{
  "num_hidden_layers": 10,
  "hidden_size": 384,
  "num_attention_heads": 3,
  "num_key_value_heads": 1,
  "head_dim": 96,
  "intermediate_size": 1536,
  "vocab_size": 3061,
  "hidden_act": "geglu",
  "norm": "rmsnorm",
  "norm_place": "pre",
  "norm_eps": 1e-06,
  "positions": "rope",
  "rope_theta": 10000.0,
  "rope_fraction": 1.0,
  "qk_norm": true,
  "attn_scale": 0.102,
  "bias": "all",
  "tie_word_embeddings": false,
  "parallel_block": false,
  "init": "normal",
  "init_std_qkv": 0.0364,
  "init_std_o": 0.0,
  "init_std_up": 0.0364,
  "init_std_down": 0.0,
  "optimizer": "adam_atan2",
  "learning_rate": 0.00105,
  "lr_mult_qkv": 0.4,
  "beta1": 0.9,
  "beta2": 0.95,
  "lr_head": 0.00559,
  "max_grad_norm": 1.0,
  "warmup_steps": 332,
  "schedule": "wsd",
  "decay_fraction": 1.0,
  "decay_shape": "linear",
  "final_lr_fraction": 0.05,
  "batch_tokens": 65536,
  "max_seq_len": 1024,
  "doc_mask": false,
  "train_tokens": 451300000,
  "max_steps": 6887,
  "dataset": "wikipedia_en"
}
MLP neurons of a small language model. Each row is named by its layer, matrix (gate and up: input weights; down: output weights) and neuron, and shows model dimensions 160-351. Each number is 128 + 24 x the weight over its row's rms, rounded and kept within 0 to 255. Numbers have three digits each. A neuron's up and down rows have the sign that makes its largest values positive.
Before each neuron's rows, "fires before" lists the tokens most often just after its 100 highest values on Wikipedia text that the model never trained on; "fires after" lists the tokens most often just before its 100 highest values on Wikipedia text that the model never trained on. A number after a token or word is its count.

fires before: "," 55, " " 11, " he" 7
fires after: "20" 33, "19" 32
L5.gate399:137124147163129147135121157142160116116126137164107100168137116137171159153135058134127099156122145073181136147107111141099164120118154115118151163091122106132108111173139144125122134133150157119133167155121107127148136133122157118131125157142136087118126110155134103083117165179121120110152154177125186105119136096115119111109111129115089066142115124145091145148097084178142158121113143105151142073103116091148128123110178114174112170127123129115139164105126140104130107110133165176137111106149101135110145128130132123106154125137115110165155137139169072131108097106151121154
L5.up399:104148143137148118147080125154103106124087124125107112172126138084166125158139106126112153127117125058096086108174115125125181103123164179134142153149088100115110120168115081124164140145132073148138107108163145112131166108111126147115111117128140118121143163143134178149142202117117108127131100083151080120158151177129143155104129149075111144150145123125103144173159126128119117125166127105132093157145148106124144140107150113129112176119135146115132088119076117129116102172101079115131152148150112120125096146116131079142101155106116105155144113151146108113088188144167084109
L5.down399:140129117114130185113103034117102106121115128136100091131129139089126163132126154133095120146092100169127111175067137129127175134143104136143168102131138117130124152141139145115157127137149099164187122145138139149145116126118160134137109101169143116148083133102118174140138129151136132160123167098124157082110144121119103139103081140083122110112095119134106113122163114120090135133113169115120100159139113120116142170127138107176100130094110129169130140098127125148130137139106100121105121146143168123137103162147080093140168131131150106121133111136127131157115098170151127145

fires before: "," 30, "." 11, " -" 7, " and" 6, "\n" 6, ".\n\n" 5
fires after: "19" 38, "18" 19, "20" 15, "15" 5
L2.gate724:162121139149128147173120096116122116131142154178144150115150133112123145148180107176126169163111124150125119111113127171112090130157151094102121129110097110145129121123129122107120140130113169078159144114113095121178121115160100159106162146137156116126142134115104095124155128123153126145120067120125140136155128166133138168130163118137135105161135109128111127143147131133157137130145130131200111114073092120108098147118135124141125146132121094137087132087154134086102105140154146147096103145109086114109139177170151145103148171144165143133144118092137119129130083153154167099
L2.up724:146095140099149137130115087122129119127165198141108120161157091117167143153142094170113136098109110131112064114102140152159140120138178121099126119157109106176124148131105179137167125163098132082123145129101124135119127145117126118137122172143158118147123113118099154162122172095121127125108138112110129118085145109138150082171129097140137117134110135139136113131122149155141123163095111112135158081127121151164170125138167160140119124114114145161100144154142136080141151135135133080119163115150093137109092138150129101090083168091103115119098138126136111122157071190126095083
L2.down724:135119105146115079097111075168185136114155142141137128127132142148142104120086106108136100112122191150115118128164081138175107156118133124167133142139153110083094143174150151112122133106175130158144114139133132105112144170112115079103085142114135173145157150151108156140075124155107120132137152134121137110110138134119090128125125113114098159157097169072155168126103128108130116136123138106143116129055045136153136126133120127152148113113136146125138123124115143094128129117132131156101124082155150137081123122113137142108107113141113119123146113139036109105141160149120098168

fires before: "," 26, "." 14, "–" 8, ".\n\n" 6, "s" 6
fires after: "19" 80, "18" 15, "20" 5
L2.gate633:166137122147156171160115170128111136094116137142152132153138098105134144158110132148104124133110147148162116118115103130124117124078147085101127098162139136131156149105148144138095114128138143104167164141115162113134140153146121115149127125133066070081104134137136126148106112165115122133143105124128188126098129117106173142109115123134125077152135132158132110168128132134124147120140163150158140101096098099121122104162128077107123114122156123113145121123150147139122113148168130166116115143163115100117118142176126126145125109080084147160092098128151045062153121097116160139
L2.up633:111092112134167168168156114143186107110121169121099142170125132142147111152158117167099136082084104140173094105144147135132104141126159131133158131148124122145150126099116159113146140141157121145145132145128090172152086142156149101096088119112130120159070126099137109167127130126103149125150118108120174114083125149099124132105188102151110144148120075140136119140139174146154103100112139132170151126073102119186106138125127118100095105095146109150113137086149126166135135150154114111066068150134144127150163131145152157094105116144110147126139098141124090135105173100132117156
L2.down633:155118123155123143128101075138189135131122161119119102156120101174134126149131111113117149152114129128148120135106125146140113150137130160173104168159101062096083132134093119087129206142139109183116126119115112146140122135141166155062125139117149107162101128100103145130088126099120116110141106150130139136149148167148121138144156134142119172124110114135127140131119162136150120151116098141147131149101033103167119110118119158105097122120119140119081125119108105117143160113110120138143128125149165119141152149133136124131079126169114137112143090098062120159086136119138104120

fires before: "," 36, " " 21, "ments" 4, " to" 4
fires after: "20" 24, "19" 17, "out" 6, "erm" 6, "ity" 5
L5.gate164:110108132145105092137116127116147097142128101101135169108103107130129057164094109146162155142118126095145113125143121155130084121086110112164094139137117102143128151141171127094156175085122114148112118136131148118136096133107116092145109101143129096131174094103167172141106134139125153098106119117121144095109139130156132113105101108076122146137141111138130067131124178110138087115152143083130163117141121112157167120165164120110095127115115130130143118111142149094145086092168159141110046148135147106119148110123106140129104129125116118141166140174104105115106081130124100127
L5.up164:171101129150158127129109148109138176083151121169090146134127103159117120129121120126121105132091115192114123121147170125139104106105109142128180162148154115123109119122138112161110147128128151171133145158109120124140130119131113110130161124116113129085120131126128151143129125142161136124094091088162098128161113133148107156107143126098108146131142114097139134140116115147121112144098165101143174127164145102137112118140093107140147098128096085108115129128126160093145114215123144098115166128128164133117132150091176082143089105128131147089100138147104139123109160165114136121
L5.down164:141105147114124154117176107053127124144077122114162106147125124144151122132132089128151112173127104129123129101133096097094179079153166128131141157130135114135120150098123141112157137107169133106132132157136179180100073126130137124145130085121152132157132123103131093150121124109149075146120128120130139127102171156181112134150155116158156122139147097134126134120141079139140088147120107141119117144148148083148151137068132123149124124093212137101130114108140106144130151133149120135111136137109081114149105153147133107118144150086123092098151162177054136137125138138132109128

fires before: " " 37, "et" 11, "ac" 5
fires after: ")\n" 25, "\n" 19, " f" 18, " F" 5, " O" 5
L5.gate355:105105151138142091136127133143102161112159138155141093111128099142109136134085116170087171145104098151121085125139131140102113126112185125117127126120125100094179136071171173104164118102149108132102112148126141129096163122166139150120156108123144142131107071093129134133147101160160129150145110113122096127175119105117126142118130136157137101132152107113144101138078125143103184107176179126130140128125153134110128126136121139131172129109146125086123153115179121102151131116155131099099127146125128134100093155128098110139105130163107073131084104143140135137142085151160130117
L5.up355:116154151128123128111101145128124134069107108095111132133175109113158144134127059171148124097145072097143151123128110100104108169173116180128113162106124167129130080150120126077118131156120135143118107133136133142154108171129095114107126151157134126120131147134137103121117129123124119114165130111152159124151100129141129129097142098098142102146116172113108126137106161102133130136162136091152123145111113115105139115127134128124140130161083114100153109113119134149153145132128133149122160118109145128116102112169109111123116111136163080164133103112129120124114132116127123183
L5.down355:154189133108137130185164166150119164113115153146167107136119107154157142130154155116148102117164103077127161122126097133127142093153109142138151100119181151120116096144101117084145130113151179118116092194114112135137126098165154129132103112145119116119159123143137115153142108148127092098132122114163152115095144139071101173113142116122147115126185151117109116111135112119154130133130134137184104137101139076120102136092118118111122151140128097167127152128133149157154127092123146107130103144125141140118087127188154172115142135149128092181124153186093128139098114106156148124

fires before: "," 30, " " 22, ":" 10, " |" 7, "." 4
fires after: "20" 41, " " 30, " on" 18
L2.gate1485:103162134152150122108151135092152153148090125110117121109154130111114122136097136123172178143137145099142088090124108130169102089145095130131133148107147125134140101091135135124150075109138111094162117167112157124126141125134165097138147141138124101131144114144139158125148128126146129089144130132117131078152090093124124102111100117172169114199142108125120166136160109063079151107129157088127147086157113140132065084083171140080157139118133132100122085144110074168100108100120134150131160137132101116145144141131100109105158145160085101142125132133132098110118170126103108142
L2.up1485:126166136087143128132147083106150121132117099137145101160153106133143128146144114117111139153149118082108061119082118145119124145081124140100139173134108134157118166119099151157101120101148147117161130119127098128103122156109177122109123152158184087147113110153145115145147147114113140155132107116113107123097115092136126101140138131111105097181136112129135137138124153125080152144141115095103187073091125121145103046110131185138147153096127101136134141105155130149104134129114140139147180114148132099128114102100139117086158139156105141101129177134145131114096119124130117153
L2.down1485:162105107153120141162159154133176111116149117117111154159125105085136171172149110112121063100107090125147124125121125144104147158094159139140129147162131141168123165099155127139150138111108167148100127092145115155137163144095141172125103096106171144122124093104081097065093124158154130132125123134173155131091138141095127128139117115146102150133132149140154109104128156140153129125107088180147090133118163096139146109118123124101121168121120134149135175154113130120141189134155141131112087125119132123148133108124153101148167099134121141114108109149098116151136098087103101181

fires before: "," 41, "." 8, " he" 7, "–" 4, " and" 4
fires after: "19" 79, "20" 12, "18" 7
L2.gate1223:158141118144153171115134105107112149096148098141136098129104104117143085145146140119115145137115107155118116170143113103119155148119143085099118156114127130118075166156154123162079158141103157137110128153135132164174117117074123118066142109162109135147128111102114149128161157115136073115165104132162077112145103108127111131139175119112136121114136128106132117161114113138107133147112123094166104165137136137150141129116140136109086187107109132119153119134123171097137166114146101144116109132160131111095151135108156144122122123131130119120127150119093108119106121098118110141
L2.up1223:139153134135114107133096158112146137144130109125087119122109114076144093142113087141117106157119142143128185117133083135099135126080123134097090144102139178153110136094154121129097122109113144116168116117116159130144173137130151129117151132079110127128151128130152160133158108141133085115146129114110132135110107139108120112093114161084163121104149138102087150142184186145117121109181130156163134099127126147131128090137136055141103134112102150118105125155157108115179146120101156112119125114108122161116124187125121133110140144134113140207125130128138085121082120117145126156
L2.down1223:142120109135101154131126075117118103111106127116103117139130101218117118134145138120126096171119145147122123136123126185156118165126116132153142149082098113162039163142098107108134149140136148148069167151149124103150110112133180141142116113143114116153132132123119167121087115125133119106134091096131132173106151093124145138139140110114072109135122101148102115176076130125152122125093151120104156125075082027117083114113121138126098094133091111143128166116098108101091151137111112135124122115112133147109164132151180105100123117135168117144126131092046134118153125140135128095

fires before: " " 71, "," 4
fires after: " in" 25, " On" 11, "In" 11, " In" 7, " on" 7, "On" 4
L7.gate115:143080108167159151110138158109145145136094104108127100153159098147126158145124123140101137104118151126110131096176103096129117164111127150101124138142106129159142082102144123138153157172133109077177152171137113130114104124073156083130138152147176090102143110134091110135103060133140097085112132130111142059133112126132119140106176090095123096142132118121106098120130110148128118124148152099178155083092118126107101117124143087144115128144160155096141129097183125096129137107137149150140163115128128139155118108131142116150171135173142145131109126165090114126111127111135149116
L7.up115:100134114136168147142161141104102146140072098119129087135109166151094127155115110119110141136181132097151150143156112116135172129107135135144146158168166103164135139150121127120144120093122127123135142095157116127135123134139128142147165144170164142150103173149135146172126141125141169083101112136099077102109142094121127098116101111122139147139135133139081137097129125192104179135136131179109167137140170113104101102113145137140139125189157151114120107155133145119135146105130126114116152108139146144149092161134112132136103159156074135090135120164112142135097117147160089156
L7.down115:157176120141135141146102149131146139144131148114153107139126114140160131142163128102126143134154139070124083133171112095176172126135114151140116178088151100137129157147139128156168152110120149117135108112110140141113151115105141149149197119155167150195156131113101096126151072121135123099106080131107089134123155103109124137118150093098092131162124128087099091155146118119126119116155118141144155107151094107132132125113169117135087146164111133151128113102133161137141110119120129107127107147134150137121109078130179162109144193163122129120086124121217164111119109145170085171

fires before: "," 18, "." 12, ".\n\n" 6, " –" 6, "ab" 5, " (" 4
fires after: "19" 32, "20" 16, "18" 11, "th" 7, "l" 6, " Is" 4
L2.gate346:112132120081165142138118132125113135132135114132103134107088102145145166154118127113136185126118128091151124150104147144142092134066126073144161136134117130155141120130142121093116161137101124106135122123121105094127144187137125096127141104119164112107130164087110138157085134113144093098154080126097114154148134130137135158090164086107099135115144135156142129090133115113111147129100196127142115073093117124141088093135144097132130163132130156126152150112169141162127125126138147111160083103138082151129134150126184114113142105125109146191163100132102147136109110071137167125
L2.up346:157101126154168144145092095132160120131126109147099143109110149110098122121151154054127174117120132162145093122109137107102078173085108133163146143108126104139112129159137101142128146156132140086098116129085140150164111127122123133116142148134161110098186102126124152101127153128143110116149120114157152139136118129112135162130134116140175156178136119116107117131129128120131115111109140065107174117102104123128096140113093131118107144131156113156122128103136149139138145119102146134109145132151117112098107146175098152128136145140172173091164137085114086118109088063151140141
L2.down346:148102148177139145121130110139191128109129105122136145154129131150126146116143131143122116184120124107133115147113142107122107123158145126157110136151152122114168134124092129080105141121186089126116119133106126123144148112144158137116129154098155128118115146162143164064138124134138197146112153088149168104127136173125123172191073144104115157144165143101139101142139121106150091141137090104135144132150180123114129125166145113104133138111140119154124126146093080107145145140125151135118134137152160101121149114158104098130148160114124107106110171107124080129136120113149111137

fires before: "20" 46, "19" 39, "18" 10
fires after: "," 48, " December" 7, " January" 7, " June" 6, " April" 5
L7.gate1364:105152167150135168124079145163147114154119131160107088103130119085133161114117150160119133151138135125126115113103108102100121124079154157094138145114093117118117124093097089108146102138093104158108151133116104107119105142109154118165142113195099122152145109104111158092132111151102136147147120116161141134155139120138121094117160165131035111153131108138119120095103100160146109085097129134104123104116125126126175174106156141130110132149130137132129132120101126123120151132136141091152147134140109103123182141160092107162144146133090126123128155129159141154121118162136149120
L7.up1364:111106139130169157146149153145103170151117130135162173140123156165163145114153089149126127123179137102125151129153114113125068139159153090152121095137090098131136102110099106128141070145145132120092132187119122089077125111138125112103098139160114118128108124095101138143165117105172100113111123093130169106137139130104092161128126105115138134141125123185149099126151138163129143127112103146092072148098142091136111120103144108115116139120179142129170107106181113159091094143130125178161168133139129111127128068095158132111083120138141098156154108136104124141086106121149089131
L7.down1364:103182120074094115141133056154138100119139113095151160113123138132123128100108141133107140104103117103120155123115153084150178122160106159164127168121114114137120134087143077083117132162129084118144150118134085168169132105129103128131093080130112137162160105158077134129077131105131135136140145135103117104133118177155130156159130157168125140099166129121133153097155126112167118156101143157089135120126120117084134177116144108101114125109137133159137099129140149108151116138133118111128120149171126106104081149113076110136105135158141128117191111114137130160138167173080152114

fires before: "20" 51, "19" 38, "18" 5
fires after: "," 51, " November" 8, " January" 8, " April" 8, " July" 6, " February" 4
L7.gate408:149115117122127156128154110147102105120166150110105143112145102099125138102155132143138107136140103120086159127136118141138152137091156135143105148133103101107116120092118115186131124139086110152140095095147106125181172112137110090135162144134153096114123132121131156118145115153106132164131087115116129086095101087117144121113146162103118108145126135156153078141137125122125135113130096114120130084126109117132127118133166116181121154120108089148197113099120150152132110107140117147123152076115093151126120103172119093135147132092077153128146126106136153179114106121105153078
L7.up408:152117102084135145129128163111132121130141161139116117140122149077153140105144154135110137094116097125092137123110116147122182105087139132144139094133126135083162129119118125188063108102125124123132112103123141098149157117157131142112107103140104093124160119127111157151103106148149158117099082148131134101127108152142117103112151138128057145174131168195109082102124079152134140100145124147149133126066134119146138173156129099115163162149130091091103141130133132135115141142135080095120156154103108114151180126177109162172141123107075161111108122124158091100080126129117114152
L7.down408:106105138130152138110154065095122093081132126118116092163134128129165144129133148135159094138116147143119172075108156113102112114139127115102115116097119098137062101097130102150088169160127134146129166145112118126121112127152081144090170116143122139167145121128115096080111151151095135137131117175095117131125081183139113138075127124149105142143161094148111105107120168088127087107100151134113095092122140113102121079119150143122100146111126127139129139134101138134129125157116140129135128140124126146131129105139103161140104132125137133135145071130033125131162146159125147095

fires before: " |" 20, "–" 10, ")" 7, ":" 7, ")\n" 6, " York" 6
fires after: "20" 55, "19" 13, " " 6, " t" 4
L2.gate1221:113055134168110124122133118113084177129078149137170136130085122164096198156124117107124132116138097110112115144117117113159130127138132154132089144119108121070146179071142143148116107109114096095103127138155113114133108131131132150144106107160131143077145106151158061104116095123131106134135092104092102142119148125112144121144153109173127128126151107137122123095161118159121155133117137106089110111113149178070126129172153110157102142116117155153141116109115136114151153104132133119134127100135141075117155127143155130132106092138119134134119119139152152113145129139122094187
L2.up1221:101170093098141115140141087138152116109123105166099133134121078138146123147115193125124122136085110104141112140123107127172109152122109127122168157141119131129100107176133130111127128114128133159119128121126112098138178151116117174104129126207118099148161119196138133106123150114134123112166165122103117143141120133131158110151128137143115133131147101104111153123137149143135091147150108107157136152136101135168100092110167145113127103101115139125110149116095086108164128099068108095153124102111124162162141091131132110140120109141167159166107101106115106125091116124136098109
L2.down1221:163181085124154105118099161089106133136144117141108114112119117118099144129136146118126126160102142131148112143094124144107125151139090134134157172133109135145103113181120172105092150112139116177127119112105115151144100097129122165129141094120101126154147115167101129088110117105144128113133105158151127149092106107114141111163173124141127130148108117111142142142140120149125101141129116091134130116124067123195147113118128138138118138142134112118101105104140137112109110104104128099105113140134101130155154120126124155154085108152158108153061141061114099157094117143097134089

fires before: ":" 36, "–" 17, "20" 12, "19" 6
fires after: "20" 33, "-" 9, "19" 8, "–" 4, " " 4, " chang" 4
L5.gate1213:160161122080109098136115130115161143132159150107117172152117134134121129115102159104131147145122137107136143121128107111150155119156105069078096111111140163120099158112087167162147139105111166139184149131076148138090125154127134157169091107181118127123123093151098114099080139096140114114128126159134133175102124137092076070164118136134174157087124111133130116116152148110130120117116159137146144099096113142142132116100123103131114134152145144098129137159127094139111092149151152145170112112155086133112133142124143147145156109158151095125145144138101141116092147138128122148
L5.up1213:127133090133188125133138140111120121099101104144119140089098155167154115155081124115081112130155116125089133119118143076143182125131133137132180119098132162141157143124154128139088145116171160127105123176134112122129131141113135115146124145130129144119142142137133127093106157091122145114123149129123118102101127138108133117132131111124138111106106116134110128144124091093095118090129084147171164102097110141123114102111124107121129134107145159119122109142161129117112140156112152122183121100144165136158134085118148120148175152146155087114165144142161133141144119046157139115
L5.down1213:166114117139136139112135057114162150119146122130108087145110090134150126126081137095111081148074120171140123136109155120111142109125111160134108142145097103153161128167138122112118149138132109145092088115148138165133139123136135135095126140099143120087069109156121177144154111134145170075151088119143123123153104147124143148125089124141110080135150132104139117102189110146112117144176139146157124124144124130130067121104123148134130124104097095144160070140140121162138143126105113120151125097126138142116132133114099123140080111170155132145136137110103144150117122117062123161

fires before: ")" 17, "P" 11, "A" 7, "T" 6, ")," 5, "N" 5
fires after: " (" 25, "A" 11, "M" 6, "D" 6, "I" 6
L7.gate102:145150097111137162158180147151124132134144147121132139115119135104141130103079079125110141151132145143148127105123118123148114096090103107114153119092119090103130154168150129140130093141081161095124172125107134134128165139066081129103112139165117154120105110138111110126119126171144136160117206148124174145100148110133187131112116129079098094121163126121125134096136079129120169098145170087105095138145090097097120084118116107128155113121099142141130099114093118133135121137145097115122106121115110083103133092172109121131176138099137155160143108109173127158120149130159160120
L7.up102:169111138149148105146115149142141148122128120142138121118106163081150127116094128078132106150135122134151162120156117126124114100122129107104113151116077137125122104108141107119168124067146145097121144151118113160098128141091140096140139147142163085125124127117149166117117126146164102092135168121108134120124124130118114148106078144086151113158115132147118124093100164127093130103164105143132135144170132120097140073144190101157125114123111185129116089139141148120097140093102153142153154127177129180093120067100078105148098153147164119100131169158140096147133140138101177159
L7.down102:111138131145106096121110113165126135131118113124087152103151129078138107149119147113145092157149138185090160139138138121079128103131104096110122134149154096124151128157151099108154154124124115110102126131129119095150140116112136152125090104153130139161115107101092136136133118164128126179110168095104133153137133122103173129155096104132124167115088144162151123155116162103126121128136173107100133130126103086128129176153114102131125129129102178143094137119120110117095131147090138101129143102157130129095178120119089081123131121150131140092123126172161125125144086111111138131

fires before: " |" 32, "ed" 10, ":" 5, ")\n" 4, "or" 4
fires after: "19" 29, "20" 22, "ing" 4, "ument" 4
L2.gate334:122133115129103139097125146116131177142108089106120145149138151094130134107124096119130108112166141054150103161144173154105151093147112153141128136149089129140109132127094137140153135112115128142169116127119142126134113135134152156151129164151136167127130104133140093120090102127139138109095115142116104134146130075131129072186145125113150098159107146133109116117180095141099133071105128130127161150127155118165176089134124119165127087147159117149131141108128132106117129082127120089170185125159091096144142090101111100098163132150143130146149147110116113111114132107107103132
L2.up334:155119134110091104127087129161181122130123133175118150156146146128149164134157154107120133108131146175119075126071076155117112134136099162138118135149092121121128156097129137141099172164132133148152125170114127143136152170156115145140134126122129135124143126142131100137125120176146081122134137161162148107150080134095129157146095081133165138124125113142163159139141137120128124119161117126125132129123144156140120112118133126151148155112138076129117120120140109101142127141137098117115092141117117112115131060129153159121159117171154110121095125122148156087142144112064148144
L2.down334:096124148126170082101120147166147141077107079152108135140113134121119134144119136107123140123134142112118144126141142157123119126102078142078167110123122107105104116125122167112146134075138174134112135139124111107107088132104134141159105096123141138118126143115143081106107161101117170105138146154141141133125172146092150159130137131139097089121116108122096136162096138115160127122144173137137111182135138140066092144113162105099142149180107087133119148168106120104118118139124119138123119153129133138148170139159159111128141125120182119125143147142076132129120131057168133136

fires before: " -" 42, " the" 8, " A" 4, " a" 4
fires after: "\n" 40, ")\n" 15, " known" 13, "  " 5
L7.gate498:133117128134139160149112109112110113169142162121121137162127156085159152111141142130113154085145109132108098135113155130096102161141147130168133150115157144146147121090117137151167143106119132186124128141135099112119102123138124112197116108155077161140111094146116148133183137146079148093149109088131137121118110106079119114135096117145155121106134114176127126116129099084064115136141139089103122123136095128144129141096152100158118100104171165103110123105185106125106113118157113132146117109123091098122141128151140104134122162185155110096152147125132111080093142167142157182
L7.up498:098100120125121157172122117134156127120159107096153121166112112143142121111065163096147109137168109121091127106116114153142139151098145155115115151176139115096168098109154124160120116099099097094154075180117133100160161132144171107083149107169135079142097154126130111152148087134127143112160095144124138138098155201163118134155101131113120141100180147143161110120166127143132128086120083145139120130135131152195153159150105109098130113150097084132110126115088106151089108102164110129123128152082108150160104139158166105117120164100161162135142082093133143153094111136141171117
L7.down498:132113156123157126152166058112134146115129155142092145135129113096107127130117156115115160121127147161113139115110106132140126130077119137109129119080126133126108138127069083100123119099078121146128117140089114134123123094141171084131115173109149139139086140126150163155148145115125169128101120130133147138125144148098111138129119116131091114121163093161120156135139129123169115168138143089125147111106127121108119137165159117161177126102158166139136108093159161111105105165117128146100138150145149096134137129089097156099119158156143079181152161133079135106103116115159127143